{"num_hidden_layers": 8, "head_dim": 64, "vocab_size": 8192, "hidden_act": "geglu", "rope_fraction": 1.0, "qk_norm": false, "tie_word_embeddings": false, "init": "normal", "init_std_down": 0.00583, "learning_rate": 0.00752, "schedule": "wsd", "decay_shape": "linear", "max_seq_len": 1024, "doc_mask": true, "dataset": "wikipedia_en"}
MLP neurons of a small language model. Each row is named by its layer, matrix (down: output weights) and neuron, and shows model dimensions 0-159. Each number is 128 + 32 x the weight over its row's rms, rounded and kept within 0 to 255. Numbers have three digits each. A neuron's up and down rows have the sign that makes its largest values positive.
Before each neuron's rows, "raises" lists the tokens whose logits its output raises most directly, leaving later layers aside.

raises: " and", "-", " of", "ly", " ("
L2.down325:102143077080100122101172113184096132097135120081179072090153163141117098117121059122150141113151114215180193140097112180148153136126125062134116149098171123191132141180144115082206200184130102135128123113129153112106176130146140135071087130113107175136122149151145121112111145161128143123126039125121147125147156132097141133124138134136175130145144124177138145127129153086164056046088182102136211104104086096119124098103111158108109111189132136146081131113118141122120183115127124

raises: "ym", "yl", " well", "pha", " early"
L2.down414:140133154176121166119147155120087138122135163079137140096097147164111126122159134129115118150144031146129108126133082115103091111141158204143116128135101149090105144121091112114155101095122114148128087162100158128186145111167134114094095124145111087113149119142190135141147232024120122085197135129135137102172074170108109079091138112125124124083046119134124133109157085137113119166160114140141101082115151142116099127178149176195134048095171153063097111095197114150108136094113164

raises: "ically", "ther", "ith", "lon", "ical"
L2.down295:158140140130110091125112134149142133139124034060106130144190084163135113124118108154213153136147072119118125115104086128147137075156055065095098111080150100177167134136164112112128083119121172158125159120157078171084106164151093133117139131163123110122151088145101128124132131105141079140168121121121134128056119140144118162079139196144152083158131157107093139148146111165136129169119109141134129178250160098141090122105034136124163144102138074062171099138082124109135146144120120

raises: "ously", "ue", "ous", "ues", "ural"
L2.down98:127093143128152093098098156080114161150073153163108177145103137166089120138077082115137090134175187114191160040135108197096106134079120151127160148156133144125180131144152130133089147122189166119164098130095116110121116088157147092047112113159059132084155149092102141132135066075206168105111172093164172110085126100125175134172097098116112120102160126104138137118118157086126102156148163173106131115116106148119156149123154195141150173058116132121183143109106083099109133159123172

raises: "le", "leg", "les", " out", "ler"
L2.down418:157112067153145137156139143133117065088144121180097174087107108157166117105166129132173140099158147200157118168157120193108105158179089128163118123141126080154120196135188127141152105166116118152155179095130169075143129115127095099074118075170190090090135162138188160144168134095125136133127067120105170150114068153099077107128176098114138110120082086167125101099153089051143156081159116080165127159126140130147107099155166133183171148120071139161133127139114107142117149106076180

raises: "s", "sm", "st", "sh", "nce"
L2.down252:169186148091129118125142084146131126101163118112140129140130146138176166120154086135097084087049098126122123121175109140108106131180127125096208121120078151163164108133171105133209143159102170141173179122144154114146173166101161080143140096111171184092141182165129105110068152108127099089075130137143177070073179117118173112212137104094139111122122161065190099152090139142132089161171083158173126138118124139134096129108112146143091120136078158129101132152106175077180096106120097

raises: "fully", "ming", "ably", "med", "ms"
L2.down134:171126215096150091160070129108136102103101109125056158091108141074094107138147121062163124098113090096200113151153124150114127114181139125124116132108123119128110127086081128066158125159112144150158083151095149195155154062142118114189127087103124171085111146180161122159103086145157097120118193062093142116138117076084098149086139137132066120109106147157183107064097114167140133134142121114158147083149164137189163148111115098103146164073141140146105149116201113132120157085124175

raises: "er", "ers", "apt", "al", "es"
L2.down342:086162130135104161163090146146125159097135066141190147153177163140153105140087158141182073136160140161160129110196089118085118120035124060154128144125125144114161129155127198155202154138114169125164149126175110175154113033146131131148087125120090148106093107080175140083116073105128148161134093139146120156057160170188116126096153125088100141142140085127130153155099103065110171109148107121169137109144147112133081115075109192103151095138122157097097107136130129072139135085139134

raises: "ith", "irt", "isc", "ev", "ide"
L2.down31:190065159148046112083148122115164107114094092173053129151152126149099145087125174139163076072141145140138121084147077112104130123100078091159204117127102119163123096099127158134101121055098163138150109162139161165077117147101126115092136094141153147101100060130124105137144133125146152052118157136082103093129151096172114102135123116155144106157091168146134120097137088124194180149156103077157166123132140217163175133112138080124086091134137129093134084151146098139054148130085105

raises: "n", "d", "na", "ds", "ness"
L2.down83:159192159194095145138145133146108110086128163112118149127143083105115068190160096135149135128074056092160168159146088084128134091129110153156081196146110167119153129124096129087111133171094133061075150185152057113143102110137154096122140105117088157166117125085133140139159174056177099087112152077084142153110149118102125094101101151138185120084078133113125132089070106145123084078131107102121122120128165116138131085114117117033139146197138164089123086108131106108131181145130111

raises: "ished", "era", "ish", "ery", "born"
L2.down224:131178093147069178161121132132112106105171152120179112135150161157142120117162162152194151108173197101111097163095110198138153137100115131142139105140156137169110097016114112161141121119142105119084105128190104087111062162118146160136127114139112141127097120109123127090177174172123153196136213118103197130206096143081131146147121127122173162103153119180074150127171152141095135107118112125095151139138100150068091127162161165115110097186126134109121159096163074150092138149091143

raises: "tain", "ial", "iate", "ust", "ry"
L2.down246:132101138178047172094125143177158130145121091125099080179093144132177088136131090198040068117162107119073096125123121145124094148085167144081159070131155090146092105165153140126091154064127112149118208160158090115104112064075113104115103102141086098133067134138126164112137092070157116214166159165100173160067135136125130123125112102153186119090120132112123106101130135102164166093162100136140124123108098089110089102141087159178139092134122124085126147113165128141148124101115115

raises: "osed", "leg", "lis", "len", "ress"
L2.down218:171069124114145132087115150142153111136137094072077087117107124157119111110135111095145104134113091137076160186087109114050085149085160121129115116093116134129178100091200107082134148161114111112180133123145129169110132027107094187149118108087122155097152118190118120122103161153201100151146154100085178155096181130103114095088108101121171126176051104171114131092157125053153114142138124130112158096126146138161196092160080103116120160095121129096175111119130109109173105153092176

raises: "ct", "mp", "cted", "zz", "gg"
L2.down136:190150138080134149161098133027140060119174070105118129091129065111138125140130084112128145182100123134181106106147131136127110088135072128118139137150086156153111156144136156122141108153148201192119104135140163066172141121087169086172164113112149154153115190117155141087123126202083143102142133141088141140153116153145181158155107080167115155164103156101087132149112109109132102128150093128095079117177135100106169199128190151155127106094088120051141148083124139184068115146137129

raises: ".", "-", " (", " and", ","
L2.down203:103158123092121109192112127112130097121089166129155133130151146093119126125126140128047113078187128169111140111161149101109101112169074146174134175146125113120161137167128150143200141132156135175129183206125052130124140149086082086133120156128162111155095128096162168106129165040125102169140033134182108183081173162097135156148173155124149112141154125150120142199092191166150145052155103131153139119129103125099086129185116144108089100139118154154132137116138122140155159202135127

raises: "ival", "ation", "es", "er", "ations"
L2.down404:149123094146112119122096167123129186097093052115152124145127124131115151145129106097161108176072136133158118159152097109094077122109111147145183106121089140068113177105059085150129143114133143147090158154152143146105116134162129101115141106148138146129087082139158123079152100100175129125193099111082162209103155127137121131195169141190119195106163119099110163179126070118115164101194136164148174209124038130142129109097132140125110181142042183132150166173118142111140129157127139

raises: "spe", "cy", "ship", "back", "ry"
L2.down337:182107117145075120127207144073126145111109102101112136091204106134095162132106089151091139076121159144171118099112118149080107129129149169090137132162148084174143130128113081153141129106098167130104180159174126109098155073158143127138164169152139116126107144119157105127184127083108098175126120155180159207116166150065136133150150139075215163102065092160126106180119123162148122072142193152120146095122102065097079147161085115123183118173130086139110081106123154119126106083121171

raises: "th", "rim", "aut", "ad", "tt"
L2.down344:132137151181145123108137107115080085092145160136164144087140072094148152106169114116110098125141123078114157112187104129109148135121189186130108133144121144111139093172137147075113185093095157128101122166132141093159123085170122076148153110105149127064152156179066101121113163071120061124113114163104145137111186056129139086081168205149099110126099096178143150181134141089172146190107175156132112033130133125121121114174154138125177154104084049112161104116119096135162131116106160